Part of a small language model's weights.
Size: 17 layers, width 192, MLP 768 GELU.
Architecture: LayerNorm before each block, rotary positions.
MLP neurons of a small language model. Each row is named by its layer, matrix (down: output weights) and neuron, and shows model dimensions 48-143. Each number is 200 + 30 x the weight over its row's rms, rounded and kept within 0 to 999.
A block is one neuron, or neurons of one layer that tend to fire together. After each block is what it responds to, as a language model described it from the Wikipedia text at the highest values.

L4.down246,204,188,197,193,161,168,229,199,208,209,152,182,217,221,180,173,191,198,144,181,171,141,248,202,138,220,294,217,236,208,245,183,216,164,183,185,168,220,194,234,198,155,208,192,152,193,182,229,188,249,234,165,179,204,166,207,208,205,221,207,178,201,179,255,229,224,197,175,224,201,229,207,202,234,195,200,205,184,218,172,285,204,183,221,163,177,203,146,195,204,157,167,192,242,207,209
L4.down350,197,172,224,184,210,194,209,199,259,176,179,186,259,236,115,197,217,147,164,161,200,145,235,230,173,229,166,152,221,171,210,178,162,226,208,189,136,224,177,174,237,170,230,211,199,166,208,273,166,211,241,225,231,225,208,197,157,232,206,197,200,183,224,184,231,173,172,229,157,232,180,191,207,278,185,135,168,232,208,153,199,165,205,205,230,229,224,222,203,212,228,197,214,208,255,219
L4.down536,221,134,263,138,203,190,210,219,221,217,234,193,163,175,200,171,193,201,289,214,175,149,219,255,233,203,237,168,180,231,165,223,199,194,172,251,187,229,204,192,218,180,193,194,194,199,194,228,245,225,150,163,204,248,196,219,197,164,231,195,227,174,196,283,147,229,244,248,192,230,199,148,212,185,193,201,210,157,183,252,212,188,179,176,174,158,209,200,230,227,223,237,209,168,210,208
L4.down637,249,191,211,201,204,258,211,178,188,223,101,190,161,265,182,176,175,209,263,189,185,222,206,253,186,214,176,202,216,276,143,205,221,205,212,201,130,192,236,237,184,157,190,128,175,182,251,199,232,184,231,219,176,217,199,195,190,169,191,237,219,190,178,220,181,195,228,180,139,205,186,150,203,202,163,195,241,214,222,156,185,176,123,200,199,139,180,169,213,253,218,240,239,184,244,240
Responds to: Pipe separator right after a table row label, especially Total votes, Turnout or Majority in election results tables; also closing == of section headings.

L8.down71,181,203,203,204,171,217,158,234,198,245,144,208,150,212,275,191,183,179,156,220,207,220,216,205,211,190,209,229,194,174,196,200,178,242,182,198,191,170,140,224,156,188,206,164,125,150,202,204,154,182,178,159,220,202,157,216,230,257,232,217,230,204,188,168,238,227,194,165,257,200,193,203,199,211,158,185,180,230,183,242,238,166,192,244,196,218,178,228,214,188,178,236,187,236,220,247
L8.down102,182,218,185,184,207,250,212,207,215,199,174,228,211,233,195,131,189,243,229,204,257,203,167,153,206,222,188,157,231,209,206,190,251,197,155,233,148,182,216,184,191,241,198,241,190,211,218,239,203,203,175,161,162,222,166,178,138,229,190,160,178,236,198,128,205,204,196,191,223,221,237,213,237,239,198,212,187,215,134,150,179,191,203,197,206,237,176,174,190,196,207,247,203,264,172,161
L8.down105,200,205,174,156,160,184,210,207,164,283,244,179,225,178,205,163,214,181,181,171,152,143,187,168,225,212,187,159,217,201,165,183,133,201,184,190,195,209,252,207,202,170,257,219,189,222,205,199,179,213,127,203,245,203,196,184,204,213,156,152,195,183,222,242,199,174,194,176,209,209,221,227,183,263,159,211,229,184,220,160,191,201,238,150,176,199,192,187,174,227,192,160,226,190,200,205
L8.down176,196,230,208,194,190,139,185,205,254,262,195,166,229,176,225,216,235,204,224,224,187,177,152,184,238,177,188,202,144,219,241,210,205,215,222,197,189,240,211,183,201,236,231,202,173,213,301,168,188,184,176,211,268,234,169,207,172,136,192,182,211,183,208,171,187,210,230,255,219,181,113,203,216,197,172,200,218,187,185,232,215,208,200,188,224,191,219,220,204,245,231,99,184,204,225,232
L8.down258,213,209,227,242,180,232,226,190,192,247,183,208,169,206,189,197,201,217,202,189,201,211,228,175,209,194,223,221,214,225,237,184,151,177,260,197,201,231,214,160,248,139,177,191,224,192,188,209,157,190,227,249,181,204,175,231,216,190,188,240,186,225,241,225,206,186,217,192,165,206,190,148,222,209,226,233,182,213,185,165,190,209,210,175,133,204,173,209,197,185,160,255,220,189,243,195
L8.down423,205,144,142,229,169,218,197,209,174,205,228,208,143,190,198,226,201,209,151,158,179,214,256,172,227,214,178,152,207,231,240,201,233,239,174,170,194,153,167,231,206,194,229,199,236,204,251,218,192,178,138,224,190,151,174,226,172,197,181,224,201,206,194,214,258,197,164,225,195,162,186,234,222,227,236,190,172,209,191,248,199,209,181,273,190,229,210,257,228,171,183,168,245,158,240,238
L8.down723,192,210,187,176,175,198,230,148,183,212,242,198,180,178,201,232,200,209,220,251,224,184,232,174,195,185,150,231,256,228,214,241,179,169,184,243,150,228,165,204,182,201,170,210,202,196,163,200,166,205,157,211,241,171,203,227,183,196,233,211,161,189,231,214,206,203,178,181,207,213,192,248,207,230,184,224,304,179,152,185,208,211,275,159,198,194,166,245,277,185,211,192,231,193,231,168
L8.down752,220,162,174,205,193,151,235,256,180,253,221,183,192,230,179,187,258,191,189,241,204,178,165,204,185,203,168,158,222,229,223,167,202,240,224,137,194,204,189,210,212,210,187,223,224,158,295,184,159,207,189,229,202,125,201,192,225,215,224,207,207,167,166,239,193,197,128,201,220,172,206,207,195,201,147,212,208,197,203,208,204,182,223,185,222,264,200,254,198,197,147,178,244,112,288,194
Responds to: Pipe characters in Wikipedia table header rows and at table starts, e.g. between column names like Score | High points, or Party | Candidate; occasionally mid-word fragments.

L4.down4,207,210,219,271,171,198,199,224,221,194,184,164,174,151,225,163,183,147,163,207,214,227,232,230,164,161,207,230,173,182,208,213,224,173,214,187,164,212,236,210,258,189,215,235,159,167,203,152,246,196,175,188,137,168,199,187,219,175,225,208,221,198,200,188,140,209,143,173,240,263,158,209,209,229,215,174,200,150,189,197,234,211,217,202,226,156,201,191,177,233,153,234,239,173,260,169
L4.down43,209,240,276,245,141,200,177,210,191,185,158,190,225,170,190,140,203,228,212,226,234,183,209,165,197,208,225,233,222,166,175,240,237,170,262,183,181,198,258,236,184,229,166,192,139,187,174,163,194,191,185,188,205,197,188,217,219,240,227,158,243,182,155,174,186,189,166,223,187,183,192,203,191,202,228,163,263,181,200,187,223,228,205,205,228,182,150,214,201,231,207,236,236,189,191,208
L4.down469,185,210,239,282,192,191,161,184,187,195,161,216,215,234,205,164,197,202,189,205,213,128,175,155,220,182,231,200,187,194,238,226,162,174,163,214,183,222,248,212,209,128,176,205,163,191,229,161,215,167,189,192,149,200,179,246,176,181,227,236,207,203,209,175,103,213,182,186,224,237,193,184,168,276,218,191,203,146,184,219,199,196,188,238,175,132,151,218,238,182,175,200,232,211,218,202
L4.down749,186,196,243,214,171,186,217,215,189,148,164,198,219,132,195,215,185,197,207,227,236,179,232,150,177,173,221,190,216,199,200,191,228,182,218,191,194,197,227,252,213,150,234,189,197,171,194,170,214,143,182,166,131,191,222,232,231,250,254,173,219,201,172,164,159,270,198,174,167,199,195,212,194,214,164,173,188,195,178,183,170,203,226,234,211,193,223,229,197,216,194,217,255,166,123,219
Responds to: Mainly "to" after "from [year]" in date ranges, such as from 1919 to 1921; weaker on scattered mid-word pieces (Ser-ial, gr-ant) and particles (grew up, moved to).

L11.down729,221,192,181,201,202,214,205,154,168,270,180,222,205,176,254,165,214,157,176,185,163,194,184,203,209,202,222,203,232,171,232,171,187,168,215,216,239,186,173,164,139,206,210,179,219,181,220,230,192,153,200,218,206,158,206,241,196,170,223,203,186,170,227,167,183,167,267,219,253,224,207,241,233,238,232,175,212,213,239,199,253,202,176,214,160,221,177,204,252,181,183,207,172,230,178,177
L11.down743,167,218,146,178,188,200,203,154,258,145,177,219,211,230,170,207,200,240,201,250,200,152,204,181,204,232,197,176,153,177,237,163,165,178,198,191,213,190,179,186,134,133,248,236,161,158,196,229,201,229,213,181,204,252,215,194,186,182,204,201,208,255,176,233,231,249,148,198,115,278,187,164,206,207,229,195,159,194,189,220,192,230,153,161,257,227,200,176,192,200,207,204,182,217,258,244
Responds to: Bare space tokens before a number, chiefly between a month name and the day ("December 6", "November 23"), and after table pipes; weaker hits on mid-word name pieces such as Suz, iz, ion.

L11.down555,163,172,201,220,164,132,168,198,210,213,201,253,227,225,154,170,206,216,176,236,208,232,226,195,166,164,219,216,182,275,212,159,172,244,202,234,224,184,258,219,206,211,276,176,244,175,238,254,201,251,207,196,209,252,196,155,184,197,162,185,227,174,161,186,147,241,213,203,198,192,156,223,210,228,177,214,251,204,184,235,245,209,201,159,212,225,156,197,178,164,172,241,188,234,234,223
L11.down728,186,221,236,155,244,181,214,171,171,181,191,209,202,187,189,242,267,242,201,195,202,186,276,193,196,189,229,195,183,280,181,176,227,187,197,199,190,180,167,230,192,206,267,213,208,232,211,257,229,196,192,201,181,164,233,161,184,205,168,206,207,231,190,169,173,202,213,120,253,194,169,242,253,210,230,240,244,212,202,214,215,205,213,215,228,186,163,222,185,215,191,183,224,229,198,242
Responds to: Column-header words at the start of Wikipedia stats tables and sections, mostly sports and election results, such as Date, Year, Seats, Years.

L11.down283,145,179,226,222,182,282,170,209,157,207,197,169,174,192,118,217,220,219,198,178,214,185,236,202,223,223,183,155,218,253,142,236,192,211,188,195,211,208,181,167,161,211,220,218,182,224,227,202,191,164,169,176,216,232,198,139,182,181,214,170,154,176,213,190,200,182,171,174,197,216,224,120,169,225,178,170,225,243,201,251,196,212,184,207,230,211,219,159,203,169,179,203,206,200,202,229
L11.down571,184,201,191,152,205,249,203,212,140,216,199,194,211,210,197,197,195,185,205,216,225,228,201,180,187,212,251,175,195,200,227,172,142,193,192,146,259,208,197,149,194,212,234,214,180,235,204,222,134,200,202,226,213,176,189,193,198,169,236,218,214,132,189,231,158,229,240,169,254,190,147,199,233,170,193,235,216,199,169,178,242,170,198,163,253,135,164,209,240,226,205,173,189,209,228,189
Responds to: Fires on inner word pieces of longer, often foreign or technical words, as in Aber-de-en, micro-bi-ologist, Inter-c-ontinental, and on table pipes or brackets.

L8.down52,179,176,196,259,178,209,192,212,225,216,177,175,210,176,153,158,196,178,225,210,205,249,258,170,200,161,211,165,208,199,231,197,201,186,190,227,210,223,224,214,196,248,247,208,220,212,199,202,192,155,174,239,191,230,224,208,234,229,205,239,202,195,179,201,142,239,210,209,92,196,189,208,202,195,178,180,168,145,205,189,193,242,223,228,228,167,167,207,199,238,166,189,201,146,198,240
L8.down82,170,198,235,249,202,225,230,180,246,207,178,150,196,179,144,197,194,198,221,192,183,204,195,231,221,225,153,217,190,230,219,164,222,221,173,217,177,182,186,171,190,201,248,221,237,163,150,222,202,192,161,180,206,206,158,202,194,257,239,191,203,196,204,174,141,255,200,203,149,256,190,202,146,202,213,234,167,188,210,203,192,219,222,258,200,210,175,186,187,259,178,174,204,188,231,207
L8.down241,230,258,231,218,139,192,198,202,215,226,199,203,206,147,206,152,204,198,163,181,224,173,256,135,217,176,231,211,193,209,256,245,170,235,217,226,175,190,247,214,196,222,218,194,252,181,187,226,140,179,187,194,219,222,185,213,182,265,243,200,197,232,166,207,177,253,226,183,167,248,206,215,138,210,177,230,194,186,195,186,217,221,196,224,228,180,118,193,201,169,235,193,225,169,191,208
L8.down413,204,204,254,209,134,239,222,204,170,236,179,200,254,228,220,189,199,184,121,195,194,156,217,186,225,146,207,169,178,197,177,254,190,172,233,227,169,213,229,199,252,181,153,190,189,222,186,146,207,200,241,199,196,191,204,241,219,198,221,198,192,214,184,190,210,208,207,199,189,254,191,193,225,193,185,207,166,231,232,217,171,171,171,182,196,211,134,181,254,164,194,238,207,232,190,253
L8.down457,232,227,240,245,166,222,212,195,177,229,204,193,220,211,243,158,196,186,106,172,221,204,233,231,177,181,221,174,164,218,202,246,177,220,222,200,163,246,212,205,244,210,170,184,189,193,205,192,178,198,213,199,174,241,213,207,221,214,209,219,182,197,207,150,191,239,259,190,156,192,193,213,163,204,163,163,189,177,213,232,172,175,209,163,160,189,177,230,216,204,213,188,194,161,252,228
L8.down510,215,184,170,253,182,254,217,239,216,195,163,175,247,229,227,173,252,222,237,226,171,232,248,199,200,190,204,175,219,149,252,280,168,178,217,219,219,240,251,239,224,219,194,183,235,160,193,189,262,203,221,216,167,258,176,290,205,197,182,199,241,214,194,216,178,220,176,195,225,217,196,249,183,216,227,146,195,165,192,165,202,211,257,199,237,185,160,185,208,169,186,157,214,224,224,219
L8.down516,199,214,148,218,191,228,173,238,187,188,140,204,239,241,194,154,248,171,207,220,139,256,186,189,185,218,214,146,206,201,223,222,186,208,224,175,188,221,250,231,222,209,169,154,223,186,220,167,240,193,234,213,260,201,200,210,177,190,168,232,239,215,174,217,217,249,203,161,242,212,188,249,206,229,191,172,181,138,158,189,157,230,203,176,171,183,160,197,188,203,205,176,178,185,204,259
L8.down763,205,226,214,156,172,257,253,226,249,203,196,219,193,165,193,224,191,183,178,220,192,226,190,117,174,214,251,206,183,213,222,246,180,235,214,223,160,221,246,170,185,178,225,145,243,221,185,244,186,193,216,199,198,201,194,176,224,214,231,225,196,212,201,192,198,212,188,182,157,208,159,239,136,241,179,203,250,184,179,207,185,204,180,179,124,216,146,184,184,159,269,119,196,186,224,190
Responds to: The space token just before a day number in dates, after "on", a month or "Born:" (on May 11, on 22 March). Weaker hits fall on mid-word pieces such as Tournam-ents, V-egas, water-res-istant.

L4.down121,205,259,183,187,196,234,247,160,241,198,214,163,226,122,225,204,184,150,221,216,173,205,217,229,224,204,217,220,164,155,193,140,247,245,156,194,192,179,187,234,220,184,225,172,223,195,226,181,171,230,217,172,193,181,196,229,170,191,194,165,238,240,234,222,234,152,171,226,238,181,151,233,236,192,184,194,194,190,137,170,176,144,211,182,220,220,205,213,210,240,204,224,192,201,168,178
L4.down425,238,185,216,182,187,224,177,181,222,132,186,166,192,198,203,156,176,202,187,287,237,172,194,201,254,198,233,252,178,190,193,187,230,213,214,198,237,160,194,205,192,221,217,242,244,130,223,212,177,237,189,188,206,202,200,215,169,175,226,187,215,187,144,216,116,204,205,182,251,207,226,240,217,166,212,221,229,147,141,216,184,165,224,197,211,181,193,195,225,233,188,181,211,156,274,245
L4.down447,172,194,218,252,193,202,190,167,139,255,202,193,220,202,209,205,225,186,159,191,228,235,227,159,211,230,183,226,168,159,231,143,194,198,155,199,182,155,178,192,188,206,224,201,205,210,261,218,184,234,232,177,167,148,184,187,187,214,205,191,285,250,162,216,220,191,186,190,203,219,238,195,223,242,228,195,186,201,186,197,221,209,198,229,217,135,218,194,201,221,216,169,210,228,237,156
L4.down522,216,211,197,179,223,185,181,193,201,186,175,177,206,192,171,181,199,199,220,235,180,236,215,206,200,210,195,215,194,222,185,178,169,228,201,244,210,194,218,199,168,206,185,166,220,220,190,126,205,157,217,252,193,168,229,159,182,165,177,212,189,228,211,215,118,210,203,222,226,182,169,200,159,174,170,267,204,182,217,317,205,196,207,227,219,200,199,188,192,195,156,207,168,188,180,227
Responds to: The bare space token after prepositions like from, around, late, in, just before a year or number, e.g. "from 1966", "around 1814", "total of 24".

L8.down138,215,151,204,192,161,169,229,167,212,196,179,213,202,236,192,232,192,168,224,194,214,200,228,199,181,268,212,223,198,182,211,170,193,180,176,238,175,232,194,201,212,183,162,194,212,181,194,175,242,215,257,207,236,187,202,210,226,263,269,195,178,188,235,231,179,159,195,205,193,181,153,169,248,219,241,213,182,195,179,197,181,214,208,197,138,189,227,175,216,189,208,183,167,185,216,170
L8.down251,205,198,192,208,201,202,232,183,185,177,234,173,219,256,212,154,168,159,182,201,212,202,176,182,188,220,249,125,193,176,198,173,201,202,221,187,178,197,176,240,174,189,205,276,252,229,238,179,178,202,229,195,201,222,221,204,269,150,201,206,193,194,222,191,166,204,207,137,251,162,241,230,213,243,188,232,224,184,191,181,122,185,195,198,200,263,212,182,207,171,199,174,242,179,200,181
L8.down297,199,176,177,191,196,214,194,206,211,180,169,191,208,238,180,159,181,210,233,195,159,167,202,182,216,221,151,178,267,239,215,175,208,201,168,220,147,209,217,184,204,215,190,197,186,203,145,223,180,233,213,242,168,252,180,184,220,238,222,193,197,223,198,215,163,180,209,157,260,189,238,220,213,210,228,197,174,198,188,224,140,198,162,215,225,218,196,252,200,213,205,170,221,205,181,198
L8.down359,208,178,174,169,162,186,182,209,249,182,216,183,190,229,163,261,198,233,189,164,176,205,195,222,185,212,166,186,199,212,216,147,208,208,194,237,201,224,175,185,188,202,234,197,187,201,147,191,195,246,178,235,199,222,194,229,188,177,199,122,212,212,187,204,194,150,180,223,193,215,147,197,161,228,213,132,166,160,214,222,200,239,274,198,218,216,223,239,240,118,237,199,153,205,214,224
L8.down553,154,205,210,155,221,207,208,162,202,198,244,215,181,208,178,188,243,179,178,151,198,221,298,224,179,279,203,232,174,231,198,243,176,208,221,215,207,208,232,185,202,203,256,176,217,175,250,163,183,196,169,189,211,199,226,192,177,160,235,152,106,205,205,168,160,190,199,205,177,194,223,266,203,195,195,196,210,224,200,211,157,198,186,254,208,175,201,208,210,196,224,231,213,200,211,174
L8.down598,214,169,203,183,162,195,247,183,217,144,212,175,253,210,211,195,188,171,185,186,197,196,194,159,170,217,259,212,211,160,197,210,249,256,146,192,208,183,249,200,222,137,223,206,215,182,179,254,171,154,151,175,180,149,227,178,210,170,241,200,212,181,251,209,183,183,185,260,193,206,188,236,230,193,220,129,201,169,271,212,182,167,264,228,194,192,149,224,203,186,217,167,205,205,225,242
L8.down627,158,201,176,240,224,203,252,190,227,230,237,216,176,213,168,237,209,223,136,196,216,206,260,192,136,215,163,163,243,224,226,171,252,193,172,230,237,197,165,197,216,211,171,207,191,218,190,188,175,145,246,179,153,192,223,230,186,196,187,227,162,169,216,258,200,152,135,267,208,155,215,235,206,245,214,219,234,197,176,211,199,203,237,208,259,180,179,194,214,200,237,170,245,189,144,233
L8.down755,220,167,197,185,186,186,218,216,201,153,182,258,245,180,208,241,173,212,188,199,213,184,236,212,175,268,232,204,282,192,166,190,212,216,156,249,183,196,222,163,178,208,191,221,148,189,208,204,188,233,246,276,174,222,222,200,165,203,217,159,176,167,211,197,179,188,183,224,213,233,188,196,226,158,194,172,227,156,182,205,209,215,256,211,176,206,179,209,204,192,200,180,196,196,173,197
Responds to: Pipe characters between column names in the header row of markdown tables, e.g. Year | Title |, Date | Time |; also line-initial pipes and list dashes.

L8.down37,189,182,250,268,137,259,169,172,221,174,211,190,240,170,229,233,194,191,229,164,243,193,254,182,208,175,208,187,213,197,162,162,198,196,215,220,186,163,240,192,189,170,226,178,212,189,188,191,140,176,167,211,124,267,193,224,208,175,246,171,202,188,201,182,141,237,200,238,186,191,211,251,130,188,216,143,226,207,185,237,227,185,213,245,200,213,204,228,210,214,211,200,242,172,201,198
L8.down151,264,225,184,193,212,153,231,213,250,222,226,214,206,168,179,202,188,187,86,203,183,212,177,237,144,184,162,243,213,211,212,239,252,222,205,210,198,270,200,154,187,218,209,194,200,189,192,272,171,207,198,196,178,246,202,190,217,229,203,208,199,183,214,158,186,191,272,168,133,213,162,194,198,235,179,190,262,168,196,230,156,225,187,204,168,194,200,193,186,176,237,181,224,214,270,152
L8.down247,230,179,217,250,191,199,155,190,207,154,240,180,181,165,194,264,172,210,248,191,234,213,228,198,187,238,179,199,208,228,176,172,183,176,185,196,195,202,208,165,160,206,238,176,235,184,206,238,165,190,149,174,136,242,190,191,194,174,211,204,206,178,199,169,110,241,261,199,201,192,219,210,131,209,160,165,246,170,203,174,203,212,240,263,198,224,198,228,190,187,171,178,210,148,203,162
L8.down306,248,186,153,206,218,193,186,160,218,140,248,230,197,176,207,319,208,201,230,188,165,223,144,255,184,238,142,203,209,229,146,183,202,174,202,152,185,150,177,190,191,191,170,158,195,196,223,235,213,237,191,171,171,184,175,199,174,203,194,202,230,197,178,175,212,220,239,166,214,186,201,214,196,219,161,199,260,218,209,175,237,204,216,201,163,184,255,187,185,190,192,165,191,214,231,169
L8.down317,190,223,178,222,217,200,191,206,226,195,248,189,177,176,201,211,227,223,194,195,206,225,177,165,220,220,178,217,210,219,155,204,192,213,210,175,125,161,229,177,178,194,208,198,251,199,214,254,165,205,152,210,186,220,162,142,191,223,209,259,181,199,169,224,195,198,221,151,181,206,234,183,139,214,231,213,240,130,191,156,243,208,197,216,195,220,204,234,177,198,261,187,187,171,224,162
L8.down349,229,231,198,219,147,231,183,198,201,180,224,180,201,169,180,202,192,223,259,199,203,198,304,131,213,171,221,189,214,184,193,213,199,189,211,206,213,179,231,188,175,191,280,212,277,192,216,234,144,150,123,251,145,215,192,217,230,198,206,243,196,181,182,212,119,219,200,205,158,227,211,246,167,182,199,161,236,157,218,151,250,193,215,275,221,183,186,200,178,184,196,201,194,177,188,217
L8.down664,265,259,206,237,199,192,189,187,236,213,196,177,173,187,191,166,211,193,195,204,196,203,240,186,192,165,224,198,206,197,213,183,223,192,201,172,217,213,194,147,181,200,222,185,279,137,198,263,193,153,164,229,142,216,142,182,210,201,178,195,211,194,205,177,160,179,193,148,210,232,135,215,151,190,204,213,203,173,224,179,202,167,228,232,191,154,228,217,183,227,190,195,178,149,272,219
L8.down736,247,206,218,230,190,201,191,165,237,207,254,215,192,216,218,288,181,155,197,226,234,208,176,161,187,199,237,195,197,245,167,224,167,141,234,150,171,208,197,149,191,171,203,174,237,219,181,232,215,199,186,214,188,238,214,172,193,194,243,231,201,182,192,219,214,167,264,181,116,164,210,201,161,184,180,143,244,204,234,200,213,186,215,194,136,212,250,214,213,211,232,160,185,158,228,177
Responds to: Second or inner word pieces of capitalized proper names and words, such as Ál-v-aro, J-ür-gen and O-x-ford, plus occasional table pipes and punctuation.